MLP neurons of a small language model. Each row is named by its layer, matrix (up: input weights; down: output weights) and neuron, and shows model dimensions 160-351. Each number is 128 + 24 x the weight over its row's rms, rounded and kept within 0 to 255. Numbers have three digits each.
Before each neuron's rows, "fires in" lists the words (lower case) most often at its 100 highest values on Wikipedia text that the model never trained on.

fires in: "also", "often", "sometimes", "especially"
L2.up455:142099122150113138129114117131123146098124113115136106156128094118088141125155122115170133104115153173158166160139120136147131132155162153121154118167100136142135120114113132128087120168134165090109137097147156131142123109106169111120129116108163155110119137110145112156108141136096163148138124120117159124074143119069128149129186135121163107152101149148105124168130138160094085143135134174121157150159103136142135142182152140104147121140130148134126087135113151122134096101176133156146105152140078158142089129148093159134153100153175132107147123154082101124111130135198146139
L2.down455:068126133172156136178173132104112132136119114112147149091091125120122145127165133165128170134119124122135123121168121129116111111135143124163124095155096140168150138095101132116121124117065104113151124160093142095154121185100146163119129117105177144089109196157124105138112153172129139130140177093152142098163128149108153130152140109127094116178076143100084129058081124134135112166087063131140134150140087146157118115101143109122154167095155096133123141106121118128143110117114140142171154109105143171147129133082140137100139127094162109143132151162142146132121130130147131118

fires in: "a", "one", "is", "1", "no"
L6.up1387:131124152124086094131175131107160108098121134119106084125127093100125128113145102129136131085137110156100158152104125161153179092156123116162119100146128150161141130146109160142103126148110182148138111123122142127146100124146146141118123127121119133132139134117136124159147124120131138153117113170158137173136136101072118149140078122141150128132151113155148150150118114185152103140154108092168135113150136142106139104136090133104126112144107078169107120158097170105162137102144162113122107102159117129139062152120120111149147117132092148125130147100147157153105102157138143124
L6.down1387:116115108138145096094062080087118121081104154119080133154112158145098129123154176135137151063110160159146137107148083127135146135095143140165127093146169100093099132158120151126107137095085137121114089176087108203058181111119136137132123170137104108123164145134112144162123164122125115119104093144126108177114159141135132160110137099118138137141141126151120123125089138166160120156112137102133135143115107112152167139106130162153170106134140165149100154153119094168135118079120160132148139121156141114123120130103120129118110095120127144141120120124121146139149111084158119141

fires in: "of", "just", "well", "even", "a", "most"
L6.up1509:112092155125093105129131125157153148123080106169137122168133120106107155119132094126150109147137110150095123193109144170163148102145108116106164121133150129157166132165112130123105127122121143162131121123151110117111113170131167112141118123108115099119149122108135150160113125135134075162144110131122169152154129095105092086108158109100172119173125179139083168119146094129106122103148136121145157107108135149093198154117171163111102136148140155114111116155105110116156102135120146110156104146168118135151144162137107106114118115086128107097139123129119103112137162137131144134
L6.down1509:133087146129111158169153069134128089147130163158152127135137140108108137134147111143102111122114133124126092099122122105139140142162121122133087140160160145095194117109086111114182112131104147143145124081138105149109122097156121127142115125110084132143172155109087125163110128140090158102135101139083130137148117141140079136132174136149089138132069133137095147119099130163139107117122132094136087107141119105165091126107129142118157119153161133102124144150085151098115120108150116115138101114125123126131130107114131128157157144149148117104114127151138098128122124114121137122

fires in: "however", "but", "while", "very", "though", "auxiliary"
L4.up5:112087103125117154132135110162168089124105128136085124133115144103108139116153129124131084129129125147125118126131158118095103106124152095155154096104149117147123115121129154125093128145134114098134104120174082121127138091144100107139126110135141103072112137160144127145149171147127100147125099145086153140130136126132149158143149110132162107137127119149101183128116123091125106131109128119172113121155156158117120112151150115139140086158147127163151078122154165113171101156074139127174110121138106105119140137161082140112130103113153186181150108143129157137133177108125110117
L4.down5:115126194124098155060150144107141146140127139141129138134158111077140089117111136135135133147116140108081100080129138152089131095099140161185105112084131100129151130106108112137155108124155078133161113122176163137104155085109121109136108169124104127138139089153125141138168119144155114072143147142119101107131141152127147153109180136141089098124103152147138147089140167063102146147129134154136105170127132127122113117115130099103096134157165074129108156169134115150137113131113135119145108124146112111141113091150098146122145129133126146113152083129094140127178135101171110153

fires in: "also", "often", "later", "then"
L4.up584:160141155117163078127112129153129146112110124148103102152100144095132141126141080093093121052141145163131144151115150116120139160164167169160150121138117135113103107112135132115055112135176122128093139115117158108172149094150115101129138150131131121117116145086124144129119125093128144150118132123127103154128122091119124132137120165141155125118142141135106149156121154121122115121131134133104104105152091127152126107162122178112181074158141086105081113135099165090140117124149141129073098122159074097108109165104092120130143095125175162123103112105118142130092102114203145109
L4.down584:152092085129138158063067138095127169151103116117131146138139094163086108131091164107123108109134136097119096176156147110123118143121116120142112121136134109120154150124159130140149108124129155117152116129134161206114178118085130130138124104121110108093135111150148160099087125142145141145117167099143117141094114165130161144127149099163088145127108103152123118168126123145103123098117160104089144165107156140164118149116131117151090130123120142140144132139154141095102118127092118142148123127121131124120102128135138146131134106122124149145128103131138134143127205157105134157

fires in: "have", "has", "had"
L2.up504:167119115117168129124127142121132166124082115159168101134111114112100132119140113077144146159168114163129151158111131126127098091151106127116157141146123131134139135126112151099133120109157141158093119133150180117159097133174129120124080088112113160169143078148166176080124171152127091105102140142137169164174144095107120159117135110127165097160119199109115121149094133105125127062133147114170137129105122145142146149156142107145129123116134167094134093129116127123156109122156128127076137114118104145144110099163155148148165112115145137159150111139128174130155147140171149156
L2.down504:128121110145124148118148157109127162132117077113167136117057138106093150094146075109140154159150108149123135110168165117136125091178121108087112110128142130109138128122087123114104120104074052168099149126123120158180088129128117097119098132132169110140113105138132127101142139142117120133114129118136128151150138110081149112102146115109138156156088145127112150114119137121110155141092122095192152122155146152144134143117151147148158153072117138139191130138149118160154098157151124139142161132108123145108151134135164171116143141068096125153093102133125129127166154165109107153

fires in: "an"
L2.up1087:143109106171121129121145095143115121099134140127087150124133106131089156096114138120181141103126141117152076141081090165097146155176142140105143116134133156135150106119120183118107140117165174190135111113123141109122113112126106120128127109125157132126168124104119139167136097137168094136117096139112117186117113116129118110144073130128138110114156161112163092132140150161115109141119149118130114172116153116139140136189144094134110149124144133155125156178125173116159145144144137117150144123129118145090111177147141105173110126127098108180136092141133156133115113121147145110
L2.down1087:093146112161131104115080087118102126134122127137125125104083136172110153160111147087150131086141099111167110110135130162110165133128170156174125145113143127120136121110134130143103152153141117147109127113166144111131129080159082145133121110141138108124155130154134111113126098123161107111133137127107117195138101117132107124175088131148129107077149142132143129117142148134122114128160156153097103120076162152147161139128156135107142123092115126119133141118123175120131138118165094102151102123077115141121111142160089162134144153159114137165128105160169161107157111126137108098

fires in: "and"
L4.up971:120095118141102140110143068148156089123141153137156120166158136160118137094102105136139092154109115099138129129145081169087165113167068155140143128109138108108153105099086176142115117130145117136172182094160145134097095136129136136141181149095147149111135147140151121138151149124127136085144086105096118149116115152107106077105125124122120148116109137110140106090098138095072115120122150126128166127095101119090125131124131134144128105123111137145142152158106086107180131167134136161136128112112145118099094141114117138148128141091153092112116156156134153121095101162146127116
L4.down971:124168131084145102151125207162118130141126089112094146117122120070136173144139146119116118119114119150149091116132178061119097128074161121152108126112114133136095137179169103115099142095119156142116089174127089133167136123134127144120074100143141091120101100117100141148142087148126116178121126159163139089146141099168139175114116119133167146131145102137109153169147102127159139128141121157119120115146143144163135128126120127141133140146163128106145113103144130145124125098127124086092132116091118149153152114153116142149164136174130161154131098100164100141161160112145128167

fires in: "s", "a", "each"
L4.up1520:139114118110133122138138132103149134101110134160116103104145116136130123126133121142157085130165160141173146110163128107128136096122154141114119120125108159178110091122106124129065110136129154131103126102157152118135109125162079148139130115146129125103081111164146201134156174155126128144110111119129131137149155122145156144111138100126162102121105132123152129126139159110080108111134171141193129124150137144120106106123137185112168113172118168126142077141141136118191112135138123087082121137168113131103134178130189138192148149130096145122105126150141131126138150159101157117
L4.down1520:069131114153142128110135135117116109127155095154128097141109163196141075121157096090104142085155143148112082116088115154157108141171152176124162150107118117089110098132145114120128111162157094099158137079121149128134157115141141128170114140079169120104134161062150134136116140104139073189146158125153084168121107107112144125098139090161144152147086169091142132139131101145135116109108137110133149127112128105143150141132138114113178089135104134104125115167104127129131123145139126116096161102103123107111135126178118099114171123132148127118132114137165109148111155122126136090

fires in: "which", "it", "2018", "ref"
L5.up1208:157098142133146125139109116093130137067137096140111165154136125139142146133108145141140111110167136155136086104118106155124118095168137178130192124152086098168104132113127168125130127129174132144104098112134089120169133175134161114119129098112092154115149158128134106148137154111133120148106160082142145133107162122109128137114116106140158095133094168099151115168105141102121099124125115162110143151162114120120101115138160112126139115099132187136099128132100094153179109154152126083136087112171148145122116142165085085142146063139092137127159136144171195145110158131166101132
L5.down1208:115124126195153111047160108115110133140123107097160154112106165086114124156117146142154098131119166172125107133169115120109152136147077086128146119163164122149149112121164100110118106137131102134108135114087148255142139146106119126120128123140100149143161073177153163111126124135137118118110118117106165103125127127108118126117119185128107153116133113145146160159114114157110124151162104159114152122113171139139147122119141144151127098118115128155131108155133108137136125129146118133133109136140138105138088123143153153147132149105137090141180120114137090106147121113105131094

fires in: "with", "of", "at", "from", "in", "to"
L4.up369:123108107158135115136127122098182167162109128139147126162159133080109132097120119085103119156138130141136163090169124146137139204112104121189120151123119133175163129114119126132133116114146113093138164090107093120129155144132142166120081114125112112150120133098116129153159132119147090131152127124119122172120136132106092133104107101096134112091094122124117136136128154128142161116140108122182133109088105088119119124141166189095158145107148100152127129125122182120120156139116132113146083158136097105149112125122162105101165162105095121158115147127120108140135147157129124113
L4.down369:155117111083120083122129182098133101148152129139144151122087135096117125135150168135114106127122155155077139111116139129134125120133119139153138158153166134173120166092108142124141142159077108133130100098119127126122126142117134132108167158090138152134144141143119146133124118092100121131157171149136153135135159094096120110119125132110113117153136138106141170169138111154139151129132117169085107149155129129119150117154135115101133113123145137153139130168086116153086147097132139110087139106144151121116144118141093094128146112133103107119151140142117156112104135092166129164

fires in: "as", "made", "played", "began", "was", "has"
L5.up540:154108127116101102129099134100139164131105107142141133122146099123088136113128116106090125109170137144089099145138191155145104116178137084108164135103092113127065124142113135153142138115206118152127110147135178123143178137141118140141134150112151152139119147112150169113160117103154107127120180084108144161147173119094131105134129141120165129117114167162140121144171135139108152097123113129144128136122135117137124127144154156107086119148128102145135115135125165133154158115131121148105128103117117132083100116101166084139160117118150131166106110168175129136130122138151125126
L5.down540:111106120147170162152112150118135110115091139130113148109216142139125144124094128110115123105167153141115111163125115127115172111158143134166109123159118092153094111119098106103166108133104147082140087092095148112116140111144112136124149131063151131092138086140166124109144146143135153102112068132139124136124154118141125090129114130118111129148165090116127140125129145162087140051145136129051138146119132151150108141137176150151119103148080145137080141168104134113162116121176124097086163107138132115135113165158138163110100133116140161133102180150139112130139130141126131100

fires in: "he", "it", "would", "she", "him", "can"
L4.up364:167118126097142121127111145152130107169104098118152114132130114119105140127165139088117087123099170144129147171108156121103131089175141123170138134106123086153142093184135149102170116138122161115157114109114126130167098141123123115136103099167089094084124112108141136114129141174142127179131154130137112107136132104127112133165122150154136124068144140120154117138122138131098097103102125113134138111130104120108102076157138116098132119168131151122135079164162185150142118150105115128124089083148103131099090095132136071142099120189101109139092118112163102152104164140163148149
L4.down364:100137101170114128154169150092133138106118120114156093141093128124044084121153092156115121136117105114113132088147133143108138139134129139106102160157136118061130122084146097149121122125124159114122162121084077222032116155131122131125098148127127131128152137132120090138155156090107165092137128125118105155124122147173145127187129119124124121177130094152157136140137112116166161178145138160129126149113135112157153144116164090119142125112149148106137176076117111109144141109122142127142111120083143131145159164135152139101130172130135135103103120134171095149101153141078123127

fires in: "under", "out", "back", "up", "down", "off"
L6.up1412:142088140140143119137124133088158078100132141106169137134111134122152141144093149122106133129127141091133147137093134098143145140136112107135127107155094109093116125161108147135139081097146155113109153127145117131152137126128137126120098132122099107128147129114104116169091115151112127150153117115125206150183132097142095146116118145117181104114170119131094131118138171160071153106128122132190117108065099093092132156108131111138089142137119147162116134125100124145118130152084155098117122147159127137193137099118134093089161117125149096122114119173147122130131143093151142128
L6.down1412:152126074173107130040125154110129119136168131127101127085124119131151148116124127094155167135114156132119123094160146107117128124114142141128175124128103108173143126156151120142125132133131109130145171115151118212160092154118129128123128169078132131122151161091139141095118152126146166159154112110105150155114127129094139174125134088120118137095098136130155131114161082098102112148105128113105134138120120152160130132111136121109139140107127131152136127151119140121128128157098171129115154108152144127112144146144102086132125140144118090123163088101153114143128121135118124144

fires in: "and", "they", "he", "which"
L5.up484:130074110137117117121133112150120155140097126113126080118131103106141148100107131114154112155155176146142145127099149114119093092148124107087148162081098141081152143138126135098120125088122165175106104120153142122134126094141125114174113113154141158106137121170129148117158101160127163144098148135096157132107122142137127127137147140128174118108156163135147138142091196128119115093158132121105180140178184152109135140146116129113162127138137200102143077179131137135166114149128128150117142105146112084116100095134135101113134103081165158153110101151124133171106175129093097103
L5.down484:124089131132152088036169120077138140137114093136116158123127146103138125140111150148120131130147166125153123153132142088162151110134106091128114142118172107104168098133117103130136131145109106139169109133113087237095165125167081110124123133113125076149137101160092140103123129102137109155131106176136130134163122122127129107109149111128156137107100167147097148127129126116108149150157127123125119160122110145077132108093105103166121112106140151137078136173112107127079109139122130136135116123135113112153105107112152113160144128082122143088147133147152106127133156121148138122

fires in: "that", "then", "however", "while"
L4.up1498:165123148124119114125120096137147146148124123132103113162103162120102134116133165122138115125151131155115151133116133162151189111166152087099168090079114106136114150119123190153116124132142148166079138115137160119126105138163125144161131137137136153095090160106175116113142134156133106156138124140171121161120119118114116142122125099099161099146121128129103148117089083122165112123150062138097124119131121141162129084177136145107119134119119136129085062173125114134140104120089130105162077113166126110112097151082077115158128158142124162131125103101109133158077175137113138129
L4.down1498:108085152164124120094125126121144114073175137111102145170101135113075129149100109101117150139104195118139151093125128122158105123093146142123124150108108088085145095124114127124105092137163099152124156136123131206148137111132104139158130167124121085153106117149161091172131123137162089110134063161117147145116160090107137125100116140127150119064119132092109173085151158144160134158136110129146125159095110176139153057118138127143149123153120155084109137096120137120171114157131137148104135102122127134099128098122136154119122121103148136127129141143141131098113114108139089116

fires in: "and", "been", "then", "became", "also", "become"
L6.up1103:146096076139177174138124102141160123124105140109140157126098148144093134136112082125118122119108146153100110167116130156150109149150125165131152108117130125145140137163124129121156105121131180134152136102174116133104120113155133073137132165148113113115108140123167172124123166125139135137121154120139130150140133128137137096132123123097191142163151212140118117143146163070090117094114131137109145129100116117121190116101155136121147107140159152106136096174113120140184104111125116152141132163126080118109123105035102132140171145124155128152119122110099095161109098126171149084
L6.down1103:120087144139127106103125150085082111134174109083114091092145116154087162162094122163140178130160115148137143123132154122147160106138161084106136147140114124124108130129123114136112128150107130111119093124105151214128147136147105125148117124124153086103105120165142132138153109118157126085106124130138102123113112118093114140123090111132075139098127113133132115132108117158150143158113140110143082157185108110141130133145177109099141123172145113097111124123115118106103138137181152146079173109117135122140109148140129133169157090089116157153165137086156136115170189157119091152

fires in: "which", "who"
L4.up318:154142150111087129140104146147133126136058117124075138168119129143142146162152165134142139121107142164150089133145140133149105106139116130155176109153127178154117108127124143087113141112118114145103125114098124125131096160157127076144128111135143137105105127158152138153117130148131152114097172123109163136160167068141121151129174120126170134175143145101100140106100130136109077125146101173136159128171109154136095118118121122162113091145094138123081092139112127114175109094125132093176102141186133125107135138126085154117147123138139112096105144198160116175083139134140113131
L4.down318:097132108140168072122146134095147122117185141156138137110125127094090100113122114147152117143126145119124120107089159137183148125109113127110128132149116101107112188125214077108109122176170104153128103126134105172127152118118105182128129147135155142094149121155135177169138129125123118146091155103095138128123161138132198148093084145073127131130138101135155157136122130134132112141129113133126089135104163141139151152119117148134146116151146149150121121137175133169128125167120152139179100166108115141130119126132103103111136135151127135125142124107137088091131154120121110092

fires in: "a", "the", "an", "s"
L6.up473:084118109115113160133148134102126138127159135106130128104136144079142137089164172112132099084155159169139126144126158147128090141134119136144134165090126136099136080105104118172152098176142113102146155140146119087129205107150073124099146127121137117146138132171117137130136141160154106087110108106146156132149130114137138090072124108121146072151122127122121106142148150082124118103112109160115121116119098135107147120126164172108122103148146178164125138124072104145144174141123109124102123121119092158133143137096134101128167133118137111164133165181124121101111051124149129092
L6.down473:151143161139141169139118111141112165157135119090135138079100163113120122126109093124148142142115090167104147099102149088130133105132113142108109166121112154130161162141122104141108089123163116114089133112174093131121127160115124115174114144102131128118156180154108118086168129139155153119128155160125121137144059119128164110115098193098137095151134132112115114101097118161163105144133126143149126172157149081182122118113168079099078151113116103065144150138150123128111143112127121143077091115153120140128140116146132150137156142136129162139082110088117076124138136123147138134

fires in: "which", "that", "title", "video"
L2.up1404:112133137100145125135138163121117095137111136103143109143123137086153138141118110050151103141186175149123148091140134126118132115096134138134150143113147158125157123103126113113074120115129127117159154133108117129094122100134185094119109097104157080118081144134178107114142093148122157133130131129148118159136150108133127085138188119129133121152125147108182131148100124146134140138122148176119140109183104123150129126117097122189128097138148134132087079121140116143130107127114115102179133127136122101127100118055106134112095134136113093115114111133157116129118137127104108078
L2.down1404:097065174133137120136160099123152108160144133117138155121097167100159131135119111137115121097122112167124148095131134083142099106152144117120064161110120162091123139146129113121149125107167094111156114107137143136138074116144137128119117108125116149118128131155122101153143120132111129141162165104099144129119119130114100072120141138146123138098093129102148133124133095135107118143150089104120108099116183120145117118097124159145131108148157158093120146079132156128109093132165124088174146122118136084101072104106097136143151100160146159142104112119206132100115123163133101144

fires in: "to", "for", "are", "a", "with", "of"
L5.up636:115131124149118109117175132104156117080084126130165163144132115128110131091115113153133123129132135140141164120100152108116127120166122087098115099144124140161162153147113137118149120067185119145167144072107155132091167159164169130131123147088115098104143149142188215104172141149177134124153162120113133186158161099127117118109106124078114112117123148119166135122148151110127118099147125091120145147140137109108153137122167160122151098125089124141126134142110139095131127121136136125158144129136118127181121170146120119127166145115121127172086106135107137123155126162196148097
L5.down636:096159145144131141115084124132155094115093145163114105129137137127141132146168140080097121126107100120145114133150117137172125093076104171145156139128178150108094144093096100121131139145127115114144089127134132125139156152099109137161092118133135092161165121150127141173100130096137151144056083153127128138079129138109165142138169125171132164125089144143080129154106116173134123140133142124110159138148119148109142116125081147154146148139137120159108109119137094130107160129081134142121147110142086150131094135089151128121128118118124129100187153122119126094107143128116154186

fires in: "to", "get"
L6.up1517:112095128116157137136111145139121119138112176147177112109118132126113135085126104123098114108115119142131133165080111132133145121143114083172102125135105109133097092136102138125161082093145145098147149156142138119128153094130125122098095128109119123127184101095147136129124145138138107117133127095109142138135152100143096105115122135115149143131093086158111112150168122134114144082141107090172127129131112145109139165111172120186123129084155163184132129119079086171093156109126125167152128116144112149108115101137113144126142140181123117131118109130127132151126091136136160131
L6.down1517:157103109122132131114106156122110104104141127147128130087143174127134102137139164134157115153119125115140124105101156139157093049176121118128149104170148134087126102139098100115151107160127160135111128136138119107124127110133148119106132144161114168119104107134177104138134125094157114199140133108115176132139173145133080143068142112168135126144130109100152172123111080132144112101147113136109107119075166120149093131152126115132155105127129157142152091135142116090130095134107097086119181118158128132118141136121111162153125154162153116136066108117131118100106167164092107148

fires in: "this", "one", "each", "every", "a", "that"
L6.up520:106084103135156088128155083135159073096082154162126105128173105127145122114146121128113134110132119131126139150162109182153128136162137151106186115112078183115167141164108151112083136121147124083092113131073129110118141148144155110131116170114128112122154148125142175170118110146155120140110131072150146130149144148135098135123107128096152131101109155108129111114141136137137122149123151109146137133145105132105117157099146111114144126161111154092144121125111143120168139108172136130109157121157122077156106157113145160130086112137105144131126127065150131112117181157145164079
L6.down520:144103142168127082103083072104083151090131088093114097127137155127136113121167118158163127103143140159123106123143125081135112124103131124122161150126174120103116188155152130103117161100156111135136163102111117116079096165137154189138110145138126140149141132091140142104105110112130148102124128145107117163110164140134133162102122133132142151134096150125136156187117185150139156144101107124144114098102149143137143157138134129161163099135129141099136126128109148166149141097129111135119146140087122142120100145139121106113081115161127105104117076128164120139123128149149125110

fires in: "signed", "a", "went", "agreed", "decided", "to"
L6.up158:126114097112173096138110127135142161123129129121157118107150117147082142101143123094129137134116103151110138106139149127106137106166127138168109100103103102152084141105150119142111132141178156154110158127101113119137146069113134115136140138110120154118139112084164131106133128127175134149104099131156138166125161125131122164140123149139126161119124105137132117156142136103132134131103162079116142125119114112115149161170168145146141135154127145138130152090120132154160148118123142181147150073095088129140138138109135168134162152163125097132098086152152156108114138085139144117
L6.down158:133119114163144151165147135119134155142141125138096136122106153164138101099114130120138142160080114126157185131137156116065122093141145122109138112153105139173155143145115110149123127081139136173154139129126147132105118111141141138140130131118142173138131174126091124110165123134140113149113103144142142114126147094111165095133136152156146117089154120109136146133101115084151157125121128159166094119120165118136114105125145133097097138096080134188105135114144149140106139175142152124128130094122105113106167104117138107099084117169077163138126097120113130120126132156140138141

fires in: "had", "has", "moved", "was"
L4.up1254:133090140135146158128112151140121177142126098112130098143121108145103148101125138121154122113154159133140129136122126129145136124147137092105125117108129099108107165195122166148163137092168168160117127177129123129150101102126136103163128117127075126097133147173116132126118137134104174127118143084140139171119152158123112140143114110157151116093140193132087136155104140133154116101120106135137145168086182134141128134146139098117122147101135181150152111181132130176129150120099120123140115114152130155111128109144111104154129155119113109138143121156122143162105171118123135156
L4.down1254:075090148168138130093126146111152172082111099114113115126110122121110073120137137110081123128171139110120134150155132097143136142152160107123124131115156090146131107130060123138090143163124125098116120135111172187135173139132109141102155124177115135118164146091088112118118161136144178187136158087150115146060146155120160109163163129129099128157153086130132135162164146128107143124108168129092131123173079108156119121135131150109102130123080121083118129103121112095133101123079139096075121130093112121129138154151135143112105099140103150091135151119138071146136079142150138147

fires in: "it", "and", "this", "second"
L4.up1054:133130141130121138123172090190145138138107121124157097140125119118147143133145102155187110131156134174069138133096108164137131126142134130174121101114055182103136129123122155135073138116154123112078139104132141123113116086173154149136160156088132125100143178104141129172183138160146169124125114132089172138130121132127147135122144139120137123138124116155139105132123149097143102131101146168097137126149155144132132129167129148111175122069144139135143090150109143081137140120125123138097105150134104072118090135111153154092095159146129105146131112106137120138108081110147132124
L4.down1054:108148090128168133168139085053113106119149136103123111109137139121096107102101151152138111093124139064120114108137131129122177172152104143117121163067125136116120121132141100128089122191136112138132120095146135190087147138130091156148103149110128071105092166138125122168114104140110110128108150120122107093122127118153124128088119158105102144101153160081165199108118120164107131164117133103137161108179132129112114126115141139154121111155142128126110145081134115195156123092166088150147106135108101096125081114133110144155159159110113109124185142136148109106129157149120095092

fires in: "and", "a", "postdoctoral"
L6.up62:173122128147109134130141115163166117121093147102139095117113103143103127140173103133123138147156175167155109132093110168134139164171137110133132138126123136127167134141116141073146152134148131137158102147118165129123117097159139109141135185146090110142129139090133143148117151107149185135137106121111152134113115132117107141112107145138157118129133168129077137118140184119114109180128142135138149108120069168146136121147141137090151130115157109129123121108099108128174114132149091167149108134113111109118066100100120174126091118118114133142129105134125161147106109136149178090
L6.down62:127124162101111109108131096090091170158168127098128148116150104116105145131120158123131139076110133120148090087156126101152152121128159081126103144104133098126089128139160148171122102147161155131113122124163131226141116123141133123160119115095104139117121133168092091130135173114091163111115113150134126108124151104176136123094134117104115158103124151126139132102110098164160127114123083090145108139131150145124169148117129131122115122156141151147128133118125086120070117097144110074122131133146153094109121139118142132114099139148129115132118146166121135151113127149146100142

fires in: "an"
L6.up1060:122115142104110118129143100167107114100115153152143167127162098117122169135150117107145118118161103157130105138119128164135128136146117171138128132135123155131156135096125115160092112131141090159130141146167139095140135102132140117136105104146150146130169133166166126121136123114154133129127099092121103150093113136148135095130125119160142127163122144154141114125095110167122138124154145150094116116117154111147131140137135088085124115108144092109075131143125146130117137142171123089138168097076144149122117179149119125145100122158120101134089130104187135155089100148134108119
L6.down1060:116133087186132138143100138144111099100130156163123145126120110096121135127113148133110174117099127119117118115088152159122137123099158116176104147151114178109122130132128122116127134133122128133117125096102163130160154140138111147151125140130116118149110130196145086116140099106125115189115145117102098161114102150139109133136053108152158133127150086161118124103142164127151128165147157105135120147084186164129168102117091106130113100155138133104124103112138153138131110160114114096122084127069135161169100129158160122109084113134108132112134101148112129081139121103147147151

fires in: "as", "with", "between", "both", "by"
L4.up717:105102160088083097125144177191130149098152125130099082134112107109155132137141123117112133135091155129109162102095126122104129146134177115138137116133135121133150150132108104108110084156133134101157166111114114122116167107143142096117094103125127121114131120114160126130146152083141174148118103110123109155146116149078129133137089107107102100088150171138182132121142121150147141104161104107152119139158127114094115115179111123158137176120148114104084152144138129142104154128123143133123165138157104100127128138140154097128139099127138181184101095137139143174158118119160130117
L4.down717:131122139097165145070120175137096112122143107140163107125108129161097070107065128113139160156150123158101127138133114088124138142140165100191164139123099133128138125102137113113115180182154141117134096106103162164089168127120144168112128100133123112107155117155136131069116109098172160122109111109142109130118139135121117113133119156161129166103139166147118083144169131080104128119134141108108129168137115148115155157079076151168172124118097110110109104149131126122115157096133130073087124152105127168050132127097166113113135125129118112118107140107112101084141115164136124164

fires in: "they", "he", "it", "also", "was", "she"
L2.up1330:131113105108107107126135142154146145133141115085117076129116119111093128136151087083143129120144152153124156129084157170144128097175128121153154124118106091131136121138113164151121155147173145124138127087127146125151126149158117112155109073135116143116100165134170132158125106130129117181134148110126115161137141134123126156131099151132187144080135162127119111142105130125081136099127092114100124157144126129092153099162175094081116106155125129123121100161087151096165143121140135118151068113143109135127114126108098099129140150121123107093101124086150105151052113137177131127
L2.down1330:118126143116106141119179115092142116144150137143149156122103095130128117112115132131101117122131118124099169129183131091102199186104118111094117143140114110141147143097121127116190108136162115129179162136132090176112151124112144136127123173136143124157120149097119110105129125095112135080116128115105133116100142158143114097094107131161101147122111093150136177080101117119151151154143123143169124150085153124120136179110140187136105163084156104105074118069178114131139114124136119122150153104091113132122102092112131135120092142096104133170138132124099137110181134152111145115

fires in: "two", "vice", "outstanding", "of", "a", "best"
L4.up87:140134148138145139131168173173128107160134153154157110114153159101148126120082081120071159137119100164139137135127119152150157120148151108151094141123123185162111163123107139125114101114135158117135120139109127108098139073173103128127093151085114169117142098104142177095123112095157147133110066139135095173139122135089077135119104141116160127115120102145118153148145114143117124084163101115139117169139111100123130110137135153080116128140108150116149118141094102131123169090164144105116167140148098112100154153144123119147154147132160148118126135096123119108152123142185139097
L4.down87:121098139159133118114128148096169152096100136098164135061133108131098098156166137148147117139144141146139154162152128136147103120154158118167149126132124122141104170140120118126111155132145145129163086116090150143098109159128111116123120086105132143134112105113134132107113170121123156156132134112156138139122123103156161118146165122142110117115074152157080154110154120092133112158115136152110092133168142094108142142133131117157150088121148121133117095129138090130182129148096102123061163144141127139087111129091163120137154092119126120121159121152161096102110131126130142136

fires in: "she", "it", "stu"
L2.up1265:169146127119082101123156126157132129162116130098137108115136120124104136153140113123192119165121135124093169140122164146122119112141160107168154113157067123139144117098129136105109129115134123133143137086127089122158108097168097109137105147138120174136091153161161115142134108134172132148107171134133112142150113162150118164165153170107174130085121129109152134124080125154128118086101120141150143127155184111105131117138117082145136156111144137095083130150151154085170122101151134104140133142125131122172093106110175130130078108126108102111102124129142108159093149152121126119
L2.down1265:136117112113177108144109133119158126123117113146163150173113154115108111108131132127143137100167135094069124095134152129102093130129118117102112168097097132106125136123165046158145096155171115126148139090114141185111171102107118140133132147149136093161141188161168112120141146137100164148156109118102142108144131143077116106128107129154120128127160127105086124143134125143093126130124125128138121134106132123153121140133130116132147109109109102096097127128133127126086095110135113091189122104100128084126062125097099148154143153088135138142139145128178109133123180148083101140